config = dict(
    n_kv_head=6,
    norm_eps=1e-05,
    positions='rope',
    qk_norm=False,
    bias='none',
    tie_embeddings=False,
    init_std_o=0.0295,
    beta1=0.9,
    decay_shape='linear',
)
MLP neurons of a small language model. Each row is named by its layer, matrix (gate and up: input weights) and neuron, and shows model dimensions 592-655. Each number is 128 + 24 x the weight over its row's rms, rounded and kept within 0 to 255. A neuron's up and down rows have the sign that makes its largest values positive.
After each neuron's rows, "fires on" lists the tokens most often at its 100 highest values on Wikipedia text that the model never trained on.

L3.gate1895 [129 167 125 106 121 111 133 126 144 154 172 121 165 161 150 127 142 113  90 120 139 158 125 147 107 137 112 143 126 127 158 159 150 159  94 100 100 129 138 145  77 146 151 120 142 148  86 113 146 125  79 147 120 141 141 108 112 130  98 160 166 144 116 107]
L3.up1895 [120 130 143 109 149 158 112 116 172 162 112 126 150  82 136 117  82 125  80 136 129 177 137 111  93 145 132 115 132 114 122  99 144 137 149 102 123 110 132  95 132 153 131 150 112 170 128 123 141 125 117  95 105 111 130 112  70 119 141 160 122  95 153 126]
fires on: " number", ".", " List", " list", " order", " letters"

L3.gate2629 [118 102 121 109 123 118 127  79  99 152 110 182  99 134 121 147 126 141 125 115 149 159 160 115 110 154 107 132 112 121 141 130 163 135 134 148 144 148 154 132 114 134 175 125 191 119 168 178 151  50 163 101 106 119  80 130 110 122 110 117 133  81 165 165]
L3.up2629 [128 112 122 103 123  71  86 143 145 133 145 115 145 114 126 125 101 115 154 117 124 164 133 130 188 114  99 138 153 174 121 167 109 172 105 104 151  96 149  90 124 141  91  98 140 143 113 103 155 143 151 116  98 103 160  89  93 129 140 169 111 109 138 132]
fires on: "\n", "y", " US", ":", " micro"

L3.gate253 [185 135 112 141 169 146  88 133 137 143 127 164 138 112 156 131  83 137 107  92  82 160 128 105  98 125 155 113 132 141 147 156 172  93 122 148 137 106 144  85  66 133 148 123 185 118 144 120 101 111  98  85 102  95 139 158 132 140 163  86  97 157 160 153]
L3.up253 [134 128 132 185 152 140 155  90 179 115 130  98 133 158 123 133 106 118 108 108 142  90  82 133 117 109 132  91 156 139 108  82 132 103 104  94 120 145 121 114 112 156 131 193 115 172 118  94  88 119 126 129 123 173 127 102 163 148 148 105 157 144 173 116]
fires on: ",", ":", "-"

L3.gate897 [141 112 127 135 144 162 119 103 133 138 173 103 125 104 127 104 117 138 175 118  90 133 103 158 122 142  89 126 115 128 169 104 170 156 116 143 123 152 168 138 154 115 161 111 158 106 134 177 118 148 133 142 134 118 127 123 108 142 105 110 156 111 129 156]
L3.up897 [180 132 137 128  92 129 100 122 133 119 130 116 147 133 158 131 140 100 131 129 166 121 100 144  99 112 172  97 168 127 133 129 161 116 131 132 110  85  97 116 181 108  79 108 117 114  93 107  89 127 193  98 144 115 123 117 169 126 154  74 123 130 142  94]
fires on: " and", "ch", "ich", "ł", ",", "n"

L3.gate2198 [131 105 104 131 159 161  97 113 123  94  81 140 120 149 137  99 131 157 126 118 131 156 135 127 118 132 130 121 112  77 116 156 154 169 150 135 102 151 114 138 124 150 128 109  90 131 109 110 129 137 102 140 106 110 153 162  72 173 136 129 133  91 112 132]
L3.up2198 [178 134 146 123 145 131 135 112 151  84 163 143 160 126 122 119 112 142 144  84 107  94  96 128 140 150 159 163  81  92 156 114 119  84 112 120 127 137 147 159 164 115 165 127 119 152 103 109 185 145 122 107 129 110 128 126 116  89 190 140 112 130  89 146]
fires on: " of", " loan", "-"

L3.gate270 [152 128 123 115 203 123  96 131 124 123 122 141 103 129 129 129 126  93 139  99 104 164 166 136 103 156 130 128 121 100 146 100 168 142 110 109  86 111 154 130 191 140 151 133 129  98 112 148 146 112 107 115 137 106 139 112  72 132 120 129 135  98  98 115]
L3.up270 [ 96 167 114  80 103 162 104 137 130 139 143 155 131 122 144 105 129  97  93 151 146 136 150 110 121  98 138  94 113  68 133 151 132 168 120 156 106 136 146 171 137 135 142 118 120 160 123 104 142 120 126 102 104 121  97 123 175 137 124 130 115 152 103  97]
fires on: " York", " |", " London", " city", " City", "el"

L3.gate82 [116 139 115  60 119 137 114 152 134 153 115 132  84 153 142 179 137 139 104  98 123 154 165 121 159 143 115 121 120  72 120 122 121 119 121 135 122 172 108 190 137 130 144 165 126 146 139 112 127 125 120 114 143 105 114 113 151 118 113 128 119 119 153 155]
L3.up82 [ 74 133 130 127  98 169 117 137 132 144 121 125 123 112 156 154 156 147 112 112 131 128 135 146 132  85 114 118  80  84 125 133 104 108 128 135 106 141 137 179 133 113  92 180 175 134 157 151 162 135  99 113 118 111 154 150 147 133 109  89 130 121  84 132]
fires on: "el", "ill", "hel"

L3.gate782 [155 126 109  86 146  92 113 134 113  86 121 137 136 137  89 147 128 154 161 146  84 139 137 122 143 137 113 135 123  79 133 132 169 148  98 138  64 130 130 133 154 111 171  75 130 141 120 112 144 128 163  90 152 155 124 115 122 135  92  81 105 156 158 160]
L3.up782 [143 114 123 121 127 111 110  91 135 110 134 123 106 115 137 141 129 125 101 167  76 103 145 109 156 129 139 124 128 116 134 137 172 118 119 119 135 108 129 137 150 101 124 112 102 100 158 109  89 138 172 142 124 164  95 115 101 110 102 108  89 162 118 129]
fires on: " and", ",", ".", " &"

L3.gate43 [127 139 114 156 148 142 128 158 141 122 102 115  97 104 117 145 130 112  99 118 140 140 131 127 119 129 117 139 147 117 152 122 142 116 118 134 119 107 124 105 159 133 169 124 184  88 143 154 157 156 107  99 113 147  78 126 115 138 125 124 120 133 122 128]
L3.up43 [164  85 132 132 146 170 140 117 116 105 148 103  95 102 104 100 108 108 127 136 137 150 110  98 155 120 170  88  81 132 142 102  89 128  81 131 159 161 132 115  94 105 127 151 145 136  88  95 126 120  89 138  72  82 147 148 116 173 166 102  93  83 144 140]
fires on: " V", " v", "V"

L3.gate1541 [182 128 136 113 148  74 118 115 148 149 126 145 119 105 116 135 128 128 126 104  87 156 154 128 136 163  98 119 122 129 152 105 133 134 162 142 138 167 117 107 129 168 155 147 128 122 101 170 147 152 135  89 173  90 119 155 115 133 124 169  71 146 118 131]
L3.up1541 [165 122 130 124 111  80 148 117 146 114 111 109 148 144 109 125 157 162 131 137 101 162 162 130 138 163 170 139 159 124 152 121 173 135 119 115 122 103 136 165 125 112 133 132 114  98 139 140 112 132  94 118 118 178 141 153 102 128 130 131 138 136 148 117]
fires on: " (", ",", ".", "ary"

L3.gate452 [144 128 114 147 133 162 127 112 161  99 108 134 125 161 106 119 168 107  97 144  83 133 134 100 157 124 130 185 150 114 145 119 156 150 135 114 169 138 150 167 103 157 158 109  94 122  91 131 140 155  97 131 102  77 136 104 123 130 112 111 133 144 128 122]
L3.up452 [129 164 117 139 102  88  97 167 138 169 132 112 123 123 142 148 129 139 138 141 145 104 126 130 130 110  97 165 134 116 149 132 118 129 158 139 137 100 102 143 123 114 103 124 149 114 153  96 146 139  99 103 116 135  99 127 147 127 145 116 124  85 117 127]
fires on: " that", " |", " if", " when", "ag"

L3.gate985 [170 175 104 101 107 125 113  82 109 182 109 130 139  72 128 120 112  95  86 123  91 122  95 154 184 114 158 118 158 147 135 111 133 114 110 105 145 142  89 136 166 144 129 136 178 128 141  98 109 130 141 142  91  96 153 123 157 135 164 140 166 135 132 148]
L3.up985 [147 125 124 111  92 128 114  97 161 161 138 127 140 113 144 108  91 122  78 162 177 142 124  95 134 145 109 137 157 177 116 112 122 157  61 150 140 144 151 186 137 135 176 143 155 136 135  87 119 142 127 131 107  77 135 135 124 114 108 109 155 154 104 130]
fires on: " for", " sp", " Sp", "ob"

L3.gate2412 [149 125 114 174 115 143 115  67 126 158  97 133 137 113  98 157 133 105  92  98 158 115 167  80 163 127 131 170 102 118 149 127 178 115 103 132 150 121 138 172 114 129 103  74 137  51 127 135 105 168 108 137 140  77 146 170 135 124  87  83 147 135 118  83]
L3.up2412 [134 102 118 131  81 110 117 150 167 141 128 156 142 100 145 132  99 153 158 144 150  77 138 133 111  92 112 105 137 121 139 167 150 112 121 118 122 127 157 161 116 129 144 111 140  96 131 169 124 147 154 118 103 167 122 133 155 181 158  95 127 160 124 127]
fires on: " that", " because", " saying", " about"

L3.gate325 [125 132 120 114 149 152 138 129 146 112 146 108 142  97 141 120 152 125 114 144 106 136 138 117 138 111 124 105  96 128 173 155 116 123 130 123 105 146 110 105 112 108 169 144 177 102 177 126 121 166 181 175 146 164 132 152 144 124 147 130 110 147  90 122]
L3.up325 [122 110 121 122 187 151 148 101 110 159 154 130 146 126 127 152 124 150 173  97 137 129 103 120 108 155 156 103 132 154 118  97 112 101 117 128 106 132 126 138 165 108 129 135 129 135 116 121 149 130 143 104 163 140  99 105 152 148  97 147 106 104 147 101]
fires on: "s", "ies", " -", "es", " can"

L3.gate1284 [120 130 105 177 121 148 109 125 151 123 152 115 136 139 128 119 132 158 128 114 109 133 126 114 117 130 142 114 128 130  87 148 109 181 141 138 111  76 133 135 104 131  94 114 129 138 106 101 156  91 108 107 107 160 109 123 126 145 152 124 135  82 149 122]
L3.up1284 [119 128 116 128 142 133 117 154 148 123 143 144 149 131 133 111 146 153 147  99 111 143 162  93 111 153 133  92 122 120 100 116 149 102 100 153  67 132 140 118 135 121 157 133 145 197 175 105 108 155 127 109 127 152 131 176 130 137 135 104 110 164 119 103]
fires on: " long", "t", " only", "ens", " News"

L3.gate2010 [128 182 122 142 118 145 151 147 121 109 138 153  93 117  92 124 142 147 114 118 154 159 173 146 137 166 126 123 116 101 124 166 154 118  94  82  98 129 136 138 136 120 155 128 132 117 139 123 117 102 103 116 137  98 130 148 143 123 108  97 105 117  83 134]
L3.up2010 [122 135 115 116 111 180 148 105 149 166 145 152 121  68 150 149 144  95 138 125 142 141 146 107 129 123 117 118 110 139 141  89 145 126 130 157  70 186 140 124 114 119 148 109 129 128 117 112 104  90 133 172 164 110 122 135 139 139 134 122 158 118 119 126]
fires on: " with", " national", "ge", "se", "ates"

L3.gate1270 [130 125 105 110 129 138  94 149 126 157 104 123 165 122 131 156 104 143 174 129  82 151 123 179 163 141 133 115 107 145 117 106 147  85  69 107  97 135  98  90 104 139 138  93 101 110 188  83 115 137 134 103 108 107 124 108  94 120 134 101 113 184 158 125]
L3.up1270 [116 106 122 116 150 140  92 150 128 128 107 110 108 188 137 137  69 175 173  98 104 134 111 141  96 123 144 153 116 151 146 156 128  86 111 100 115 125  88  55  71 145 129 150 145 151 141 131 156 135 117 105 132 100 133 128 124 173 110 130 117 118 172  99]
fires on: ":", ".", ")."

L3.gate2843 [133 107 121 149 110 141 104  89 120 158 106 126 131 145 138 121 153 105  91 116 136 118 139 115 117 101 144 127 113 122 106  96 135 126 126 144 144 103 160 155 108 139 149  89 136 133 111 140 147 135  79 136 118 102 128 154 192 139 145 144 121 150  73  74]
L3.up2843 [129  73 125 102 140 127  91 113  91 128 120 155 148 109 136 111 146 125 115 114 142 123 134 132  86 128 154 139 144 116 122  89  95 170 145 175 136  93  76 147  69 181 177 170 142  85 142 137 102  94 181  86 122 191 129 101 154 119 144 126 107 137 117  97]
fires on: "\n", "j", "il", "ge", " Al"

L3.gate328 [135 141 113 135 141 139 140 119 137 148  96 147  83 131 161 154 134 130  89 147 123 152 137 155 128  91 141 117 146 113 119 167 125 179 146 133 148  87 149 130 103 111 111 127 112 138  92 134 177  82 156  95 126 141 138 116  89  97 106  86 142  97 120 112]
L3.up328 [137 143 112  93  90 151 144 121 113 161 121 105 138 130 148  98 151 145 138 130  78 164 107 141 135  86 157 117 129 184 124 171 141 158 110  99 112 124 152 158 162 101 125 134 143 116 147 125 155 169 135 144 135 166 167 113  81 114 129 146  93  81 126 141]
fires on: " that", "ard", "ach", "m", "il", "ral"

L3.gate831 [ 92 137  89 138 156 100 109  79 112 152 122 133 106  78 113 156 110 144 110 162 124 122 104 104 161 131 169 104 101 117 126 118 119 166 144 163 124 155 172 163 109 121 140  97 123 114 127 134 118 115  86 167 113 134 144 124 146 144 133 160 137 124 133 100]
L3.up831 [112 195 137 130 151 127 128 147  99 120 179 152 121  89 143 135 144 151 125 127 115 108 158 105 128  93  92 132 127 158  99 138 118 139 127  91 150  79 146 116 115 108 116 130 127 148 145 111 127 133 107 124 107 146 157 130  69 131 191  59 146  83 119 140]
fires on: ":", " work", "in"

L3.gate554 [135 114 102 153 134 119 116 144  94 100 117 141 158 148  90 130 174  91 129 146 121 169 113 115 158 105 115 122 112 143 119 115 139 138 144 105 125 159 108 148 144 122 114 144  89 111  87 126 104 138 144 153 126 147 158 136 158  88 127 156 104 129 138 116]
L3.up554 [132 127 142 125  95  77 137 110  81  73 117 144 168 167 102 128 161  81 120 104 159 125 114 132 128 123  90 138 156 110 116 141 164 147 128  79 170 137 123 119 155 139 143 109  84 144 151 113 177 127 151  99 146 158 133  94 104 117 140 143 114 158 150 120]
fires on: " of", " :", " off", ":", " along"

L3.gate2143 [127 157 124 168 147 152 120  70 147 142  85 109 128 113 124 114 150 133 101 125 135 121  99 145  99 134 116 144 131 182 148  87 117 118 129  91 136 100 114 123 151 134 143 139 110 132 157 122 104 133 107  99 206 123 145 129  87 135 151 141 104 163 168 156]
L3.up2143 [124 149 124 103 160 120 128 134 120 136 151 134 111 140 119 169 123 118 125 142 123 117 101 127 156 178 134  93 106 125 141  98 178 131 119 160 110 136 110 140 164 120 141 123 171 121 108 168  91 122 108 105 107  98 112 152 124  69 126 117 121 116 141  91]
fires on: "\n", ",", "b", " –", "–"

L3.gate1966 [134 141 115 131 112 116 127 153 142 132 129 145 117 118 104 135 102 160 125 176 140 142 166 139 150 158 129 111  90  98 127 112 127 168 149 133 159 149  98  94 158 120 100 148 139 110 156 125 119 122  95  90 126 166 121 117  96 124 171 137 159  67 126 138]
L3.up1966 [120 131 128 110 155 139 141 100 141  87 132 144 161 120  79  81 103 174 140 161 155 131 104 148 143 135 127 136 117 179 110 135  94 130 107 103 111  98  83 152 150 126 163 161  93 103  97 150  84 162 168  82 115 114 132 125 101 146 129 120 126 169 114 127]
fires on: " is", " =", " was"

L3.gate2721 [ 83 181 127 104 127  81 121 138 119 162  99 111 154 129 125 104 107 141  90 108 120 123 129 140 133 165 149 115  71 104 149 138 119 125 113 144 135 128 126 114 157 116 148  79 149 115 133  85 134  64 160  92 114 117 125 113 107 127 165 142 121 114 181 141]
L3.up2721 [138 171 132 154 145 143 111 125 132 107 123 132  62 156 115 147 129 154 109 109 110 139 153 166 178 128 111 122 105 140 122 137 118 104  81 128 109 126 142  99 147 138 142 153 129 130 119 132 159 119  88 122 131 113 177 121 150 146 102 165 134  85 118 124]
fires on: " b", "-", ":", " ("

L3.gate2663 [147 127 110 154 121 112 109 146 137 147 197 163 119 140  96 142 121  89 109 150 119 166 111 138 106 147 147  97 132 112 136 181 212 163 114 133 110 124 161 150  97 144 146 121 133 109 156 143 156 162 153 117 102 138  99 169 146 139 126 125 117 122 155 144]
L3.up2663 [147 111 112 121 150 107 126 135 119 165 132 179 138 108 104 159 179 140 138 152 105 121 121 125 120 139 145 116 158 124 145 174 162 143 175 132 150 171 115 166 132 107 128 150 120 103 119 149 131 136 158 127  98  97 143 172 120 133 119 135 113 138  95 126]
fires on: "ic", "ak", "aw", "act", " each", "ew"

L3.gate2123 [114 140 113 117 119 131 111 148 145 147  92 168 133 131 149 137  98  98 153 161 131 162 142 139 121 138 130 125 159 108 159 151 149 152 120 158 164 194 135  83  96 150 144 133 113  97 135 116 113 166 137 134 153 109  79 140 135 112 131 137 116 111 121  84]
L3.up2123 [156 118 115 126 157 120 134  98 116 123  70 135  86 133 136 137 126 143 118 111 154 132  88 142 135  92 133 137 136  97 168 150 109 136 109 136 139 102 142 149 119 140 143 169 108  98 148 108 159  91 126 131 154  87 149 149 113 178 105 107 121 138 134 136]
fires on: "–", "and", " (#", " Henry", " local"

L3.gate372 [141 118 106 111  94 158 122 122  82 122 132 133 171 138 101 127 180 143 136 150 121 120 151 135 179 144 114  99 141 164  95 131 122 158 109 157 128 135 138 130 132  93 142 137 111 132 102 136 118  96 164 118 102 142 116 117 111 126 129 122 135 151 141 107]
L3.up372 [123 127 144 168 106 133 103 142 154  79 111 166 148 139 109 103 168 150  94 112 115  96 128 125 141 161  52 161 103  71 119 172 172  93 156 129 136 116 179 108 103 111 118 154 125  95 111 151  97 110 114 148 146 149 122 182 107 118 105 130 158 149 165  85]
fires on: ":", " :", " of", ",", " Carlos", " Paulo"

L3.gate1862 [112 160 126 107 142  84 128  92 133 139 119 194 129 152 129 117 168 103 134 110 126 143 145  91 142 142 154  93 148  97 128 120 111 136 139 128 145 108 107 124 144 114 129 128 140 120 145 141 147 134 113 133 121 123 134 134 124 160 122 106 131  87 171 160]
L3.up1862 [ 91  99 145 179 116 124 122 129 167 201 165 100 165 116 142 126 141 153 118 120 112 152 141 133 141  85 100 164 144  69 106 160 153  93 156 177 139  84 144 116 134 124 136 107 110 139 153 111 147 105 118 139 132 156 143 148 107  81 168 166  98 140 153 119]
fires on: "an", " life", " shock", "av", "ov", "ah"

L3.gate903 [110 178 107 101 136 105 102  95 157 148 125 138 136 105 156 139 156 120 146  82  90 159 140 151 136 140 151 137 133 129 144 171 158 161 167 104 131 143 121 143 136 153 148 109  96 116 140 125 141 121 107 100 110 132  91  98  75 126 118 130 143  87 120 126]
L3.up903 [128 180 130 169 120 149 146 128 145  78 109 120 144 143  92 127  98 149 174 126 115 126 100 147 104 128 154 199 112 113 101 145  95 162 152 137 115 133 174 170  94 128 104 128  97 136  96 130 129  97 139 141 131 131 135  84 113  97 119 130 143 131 136 131]
fires on: "up", "-", "en", "z", "Up", "el"

L3.gate85 [146 147 121 121 132 111  78 122 108 100 112 106 163 101 107 113 141 170 133 162  81 185 112 141 120 125 143 139 118  72 111 176 167 103  65  86 103 140 111 127 138 132 165 124 138 105 132 111 136 127 120 150  99 140 137 121  95 103 140 126 121 129 137  98]
L3.up85 [ 90 134 123 151 114 118 135 161 160  65 121 161  90 137 126 128 112 154 122 123 135 128 135 121 128  90 106  81 144 136 127 118 142  95  98 109 203 158 132 138 123 176 133 162 105 119 116 138 134 130 116 123 158 128 109 115 114 174 152  92 105 158 112 124]
fires on: " of", " to", ":", "ay", "es", " des"

L3.gate2399 [162 132 121 123 105  80 158  87 155 150 154 128 124 114 130 151 132 109 142 119 146 132 136 127 161 118 163 129 127 116 162 118 145 106 133 145 140 120 129 127 130 105 160 129 134 122  78 119 104 148 128 105 132 144  72 151 159 159 184 122 127  83 156 135]
L3.up2399 [124 110 124 143 132  90 159 157 123 148 136 144 150 119 173 146 158 120 158 144 124 100 158 134 162 191 165 110 115 148 120 135 138 114 151 147 113  88 168 196 123  90 165 161 100  97 131 142 129 168 152 155 102 130 141 125 125 114 120 144 149 113 103 103]
fires on: "in", "-", "0", ":", "==", " from"

L3.gate1645 [118 121 121 149 134 138 142 103 171 126  84 127 175 130 139 133 113 182  84 127 153 150 122 109 142 134 159 126  68 119 134 152 132 131  94 102 172 133 132 112 138 126 165 137  78 116 110 145 120 124 146  91 143 108 145 101 128  86 113 135  96  73 127 116]
L3.up1645 [121 129 130 152 137  77 123 136 151 130  96  73 130 114 114  81 118 149 166 130 118 113  76 147 106 129 145 121  93 127 139 128 120 140 123  96 100 127  98 151  84 130 134 185 117 123 119  97 122 189 115 122 146 165 114 110 122 140 118 132 114 112 106 144]
fires on: " '", ".", " Christ", " is"

L3.gate1436 [118 162 125 111 113 101 161 123 133 130 150 107 112 139 138 121 125 102 138 119 101 157 110 131  69 141  95 136 178 104 138  95 163 170 132 133  95 109 106 112 119 160 145  92 124 125 126 106 116  99 130 162 137 136 147 119  83  96 123 125 147 148 120 130]
L3.up1436 [133 135 110 151 135 104 118 116  95 138 130  95 144 131 124 127 119 139  95 159 165 185  80 131 106 111 100 150 144 184 119 122 138 153 132 116  96  88 100 133 114 116 138 144 108 124 120 116 205  83 106 125 123 120 116 122 145 195 110 117 116 170  69 127]
fires on: "\"", "'"

L3.gate1953 [112 106 135 131 153 184 116 131  86 130  82 135 134 162  91 132 123 150  92 135 144 149 171 160 127 146 149 166  95 114 154 130 111 162 128 136 126 177 120 136 130 136 114 117 170 111  83 139 119 105 159 150 140 139 179 176 101 127 142  86 125 119 130 111]
L3.up1953 [103 116 122 133  59 132 158 160 116 152 118  90 148 168 140 118 150  72 153  82 101  75 114 154 139 130 117 158 129 135 137 119 140  92 126 101 132 154 148 147 147 179 120 136  86 108 122  63 142 118  86 139 118 125 118 122 159 138 130 176 112 159 127 118]
fires on: "-", " |"

L3.gate1097 [134 162 119 138 113 133 148 127 182 139 153 114 125  84 168 135  84 145 137 131 146 144 150 155 128  99 114 124 151 152 148 104 128 126 111 144 103 152 128 121 167 124 165 100 127 136 127 143 186 133 104  81 103 150  94 106 150 122  63  94 147 138 103 137]
L3.up1097 [102 122 121 116 117  95 171 123 144 115 108 119 143 110  97 122 142 101 109 134 162 120 108  84 124 148 171 107 113 111 175 114 168 118 125 111 126 139 131 139  95 108 109 123 128 140 161 133 151 105  87 125 122 112 122  91 139 119 106 168 133 142 134 132]
fires on: ".", " G", "c", " of"

L3.gate1062 [127 140 128 102 158 113 108  93 104 130 106 157 100 182 126 164 105 140 119 152  88 157 135 144 118 166 121 157 124 151 161 148 170 168 132 152 124 119 117 150 129 141 161  96 122  93 113 117 118 167 141 128 105 113 118 118  86 140 100  86 112 136 135 130]
L3.up1062 [140 116 128 118 170 113  98  93 115  52 134 166 150 113 120 126 170 151 115 144 135 134  95 123 104 123 145 174 108 113 142 163 119 150 151 142  79 116 134 160 132  93 167 156 122 168  85 162 169 156 160 134 141 102 131 150 122 148 140 103 138 132 153 130]
fires on: ".", "-"

L3.gate752 [128 164 114 126 176 193 102 153 123 165  98 106 143 136 133 124 120 104 116 119 130 159 126 115 135 127 135 106 146 110 121 158 163 163 145 120 144 150  91 110 116 141 141 109 137 134 141 111 104 107 136 163 123 165 114 137 108 111 100 114 135 177 134 145]
L3.up752 [124 131 128 170 134 160 107 109 113 117  62  87 145 152 152 131  94  87 155  91  75 165 126 172 112 106 129 115 116 146 141 123 170 102  81  89 107 134 125  75 147 156 158 108 135 153 182 107  79 129 112 117 105 133 119 123 137 142 132  65 138 121 164 137]
fires on: ":", "-", "?", "."

L3.gate1769 [119 134  98  71 154 158 109  90  91 120 142 140 107 117 115 165 154 105 143 118 107 163 130 171  81 132 113 154 130 134 129 158 104 156 142 109 152 163 134 100 142 115  78  99 142 100 118 115 173 130  89 164 104 105 115 111  76 116 141 127 122 145 162 166]
L3.up1769 [112 132 134 144 115  70 112 101 115  84 181  99 136 144 131 139 148  93  99 144 156 135 155 131 148 153 183 153 106 144 146 130 148 159 173 117 102 133 136 114 113 137 160 148 153 141 123 117 127 112 105 125 107 146 133 148 144 156  89  93  86 167 142 124]
fires on: "ua", "u", " of", " up", "i", "."

L3.gate1762 [150 146 125 126 140 152 116 102 119 153 138 102 136 158 128 115 113 125  90 127 122 155 154 108 116 141 107 148 161  83 110 176 145 131 110 131 135 106 123 107 115 175  98  95 149 114 100 111 101 141  70 144 130 150 168 185 129 113 137 120 159 157 115  92]
L3.up1762 [162  80 127 136 118 140 138 109 123  63 123 138 120 158 116 148  80 100 126  97 101 104 170 130  89 173 116 129  81 124 142 109 130 143  89 116 132 125 124 197 121 123  98 115 134 135 117 118 150 160  84 170 144 153 129 110 104 126 117 159 153 132 159 130]
fires on: " |", "-", " people", " FC", "sc"

L3.gate938 [181  90 119 138 123 133 140 121 128 184 152 134 154 106 107 125 188 109  73 134 101 156 103 147 116 175 143  98 125  95 145 117 128 150 137 180 103 118 145 116 124  82 137 153 149 129  96 154 149 145 105 144 133 169 147 143 144  99 128 133 145 160 119 127]
L3.up938 [146  91 113 106 133 111 129 166 111 114  96 111 141 168 145 140 165 121 148 109 142 162 152 106 118 162 113  98 156 122 118 159 136 160 121 100 128 120 130 120 104 117 139 173  77 111 166 117 165 110 119  81 140 181 128 137 122 139 114 100 177 143 139 121]
fires on: " only", " :", ":", "ven", " even"

L3.gate2284 [133 127 117 132 141 109  89 120 109 142 143 172  96  92 153 142 150 168 118 131 165 160 159 150 129 152 130 126 135 144 124 121  82 148 140 164 117 106 110 102 100 128 155 104 146 110 160 133 171 113 129 118  95 130 133 145 181 186 141 132 140  88 131 146]
L3.up2284 [146  95 150 135 132 100 107 129 136 100 149 136 155 123 148 139  74 140  75  83 125 158 143 136 117 147 117  83 116 129 129 119 163 120 143 153 101 143  75 161 156  98 160 144 128 120 150 170 131 174 158 144 115 144 106 103 150 117 139 108 127 145 125 108]
fires on: "F", "op", "f", "in", "=", "at"

L3.gate871 [128  96 121 129 181 103 149 123 110 129 124 151 148 105  95  98 107 112 134  98 160 143 131 137 146 184 131  94 100 130 151 111 141 100 103 118  92 122 106 152 121 140 143 130 131  91 112 107 103 163 136  92 158  98 118 157 144 160 113 108 143 154 179 158]
L3.up871 [143 121 139 135 149  90 103  99 148 162 126  66 182 123 145 104 139 145 176 130 159 113 151 125 111 111 146 128 146 118 101 133 105 118 104 101  99 111 147 142 144 105 104 156 130 112 102 117 146 117 135 126 145 142 160 124 154 155 138 133 124 163 142 142]
fires on: " was", "on", "n", ")", " is", " inter"

L3.gate2423 [124 183 111 160 126 138 151 135 181 144  86 116 144 106 133 141 102 173 157 126 105 149 164 152 141  85 133 138 149 120 131 151 134 154  71 130  87 110 120 130 122 178 142 115 136  95 123 175 138 117 110  87 179 104 141 134  90 104 121 125 169  69 154 134]
L3.up2423 [134 146 136 144 105  82 117 112 132 141 191 137 168  89 117 108 132  89 129 157 133 113  90 130 149  97 103 147 124 152 138 189 157 192 140 132 123 146 170 132 169 146 146 125 103 177 117 110 135 129 125 129 144 103 104 130 158  96 129 122 149 121 105  99]
fires on: " most", ".", " more", " of", "===", " least"

L3.gate2957 [113 116 127 141 138 134 142  98 127 186 131 139 128 122 121 121 165 139 139 127 127 121 141 153 158 150  91 148  98 135 140  92 175 128 113 131 117  82 102 127 129 123 141 117 132 119 145 145 128 140 120 135 173  82 110 155 122 143 135 123 144 112 133 161]
L3.up2957 [102  91 118 135 105 121 145 114 101 133 165 166 108 109 148 149 119 112 149 102 129 168 152 145 160 145 120  97 158 108 147 112 160  98 125 128 123 106 127 111 126 147 130 135 115 145 136 165 132 121 109 119 129 127  99 156 112 126 102  93 111 156 158 165]
fires on: " |", ",", ")"

L3.gate2635 [153 110 134  89 163  65  72  83 152 147 113 131 128 140 149 131 117 121 100 149 149 129 171 104  99 130 101  75 121 168 160  96 128 137  90 139 147 149 151  91 138 133 165 113 138 160 139 149 140  90  97 143 135 130 114 122 152 163 103 135  88 117 116 100]
L3.up2635 [139 125 137 108 132 114 146 144 127 129 152 155 140 131 172 127 146  98 150 155 101 135 132 135 172  71 171 128 160 153 105 116 137 117 131 102 146 150 123 132 126  94 104 152  83 117 157 137  84 143 127 165 137 135 175 125 122  88 121 120 131 101 130 135]
fires on: " b", ":", "b"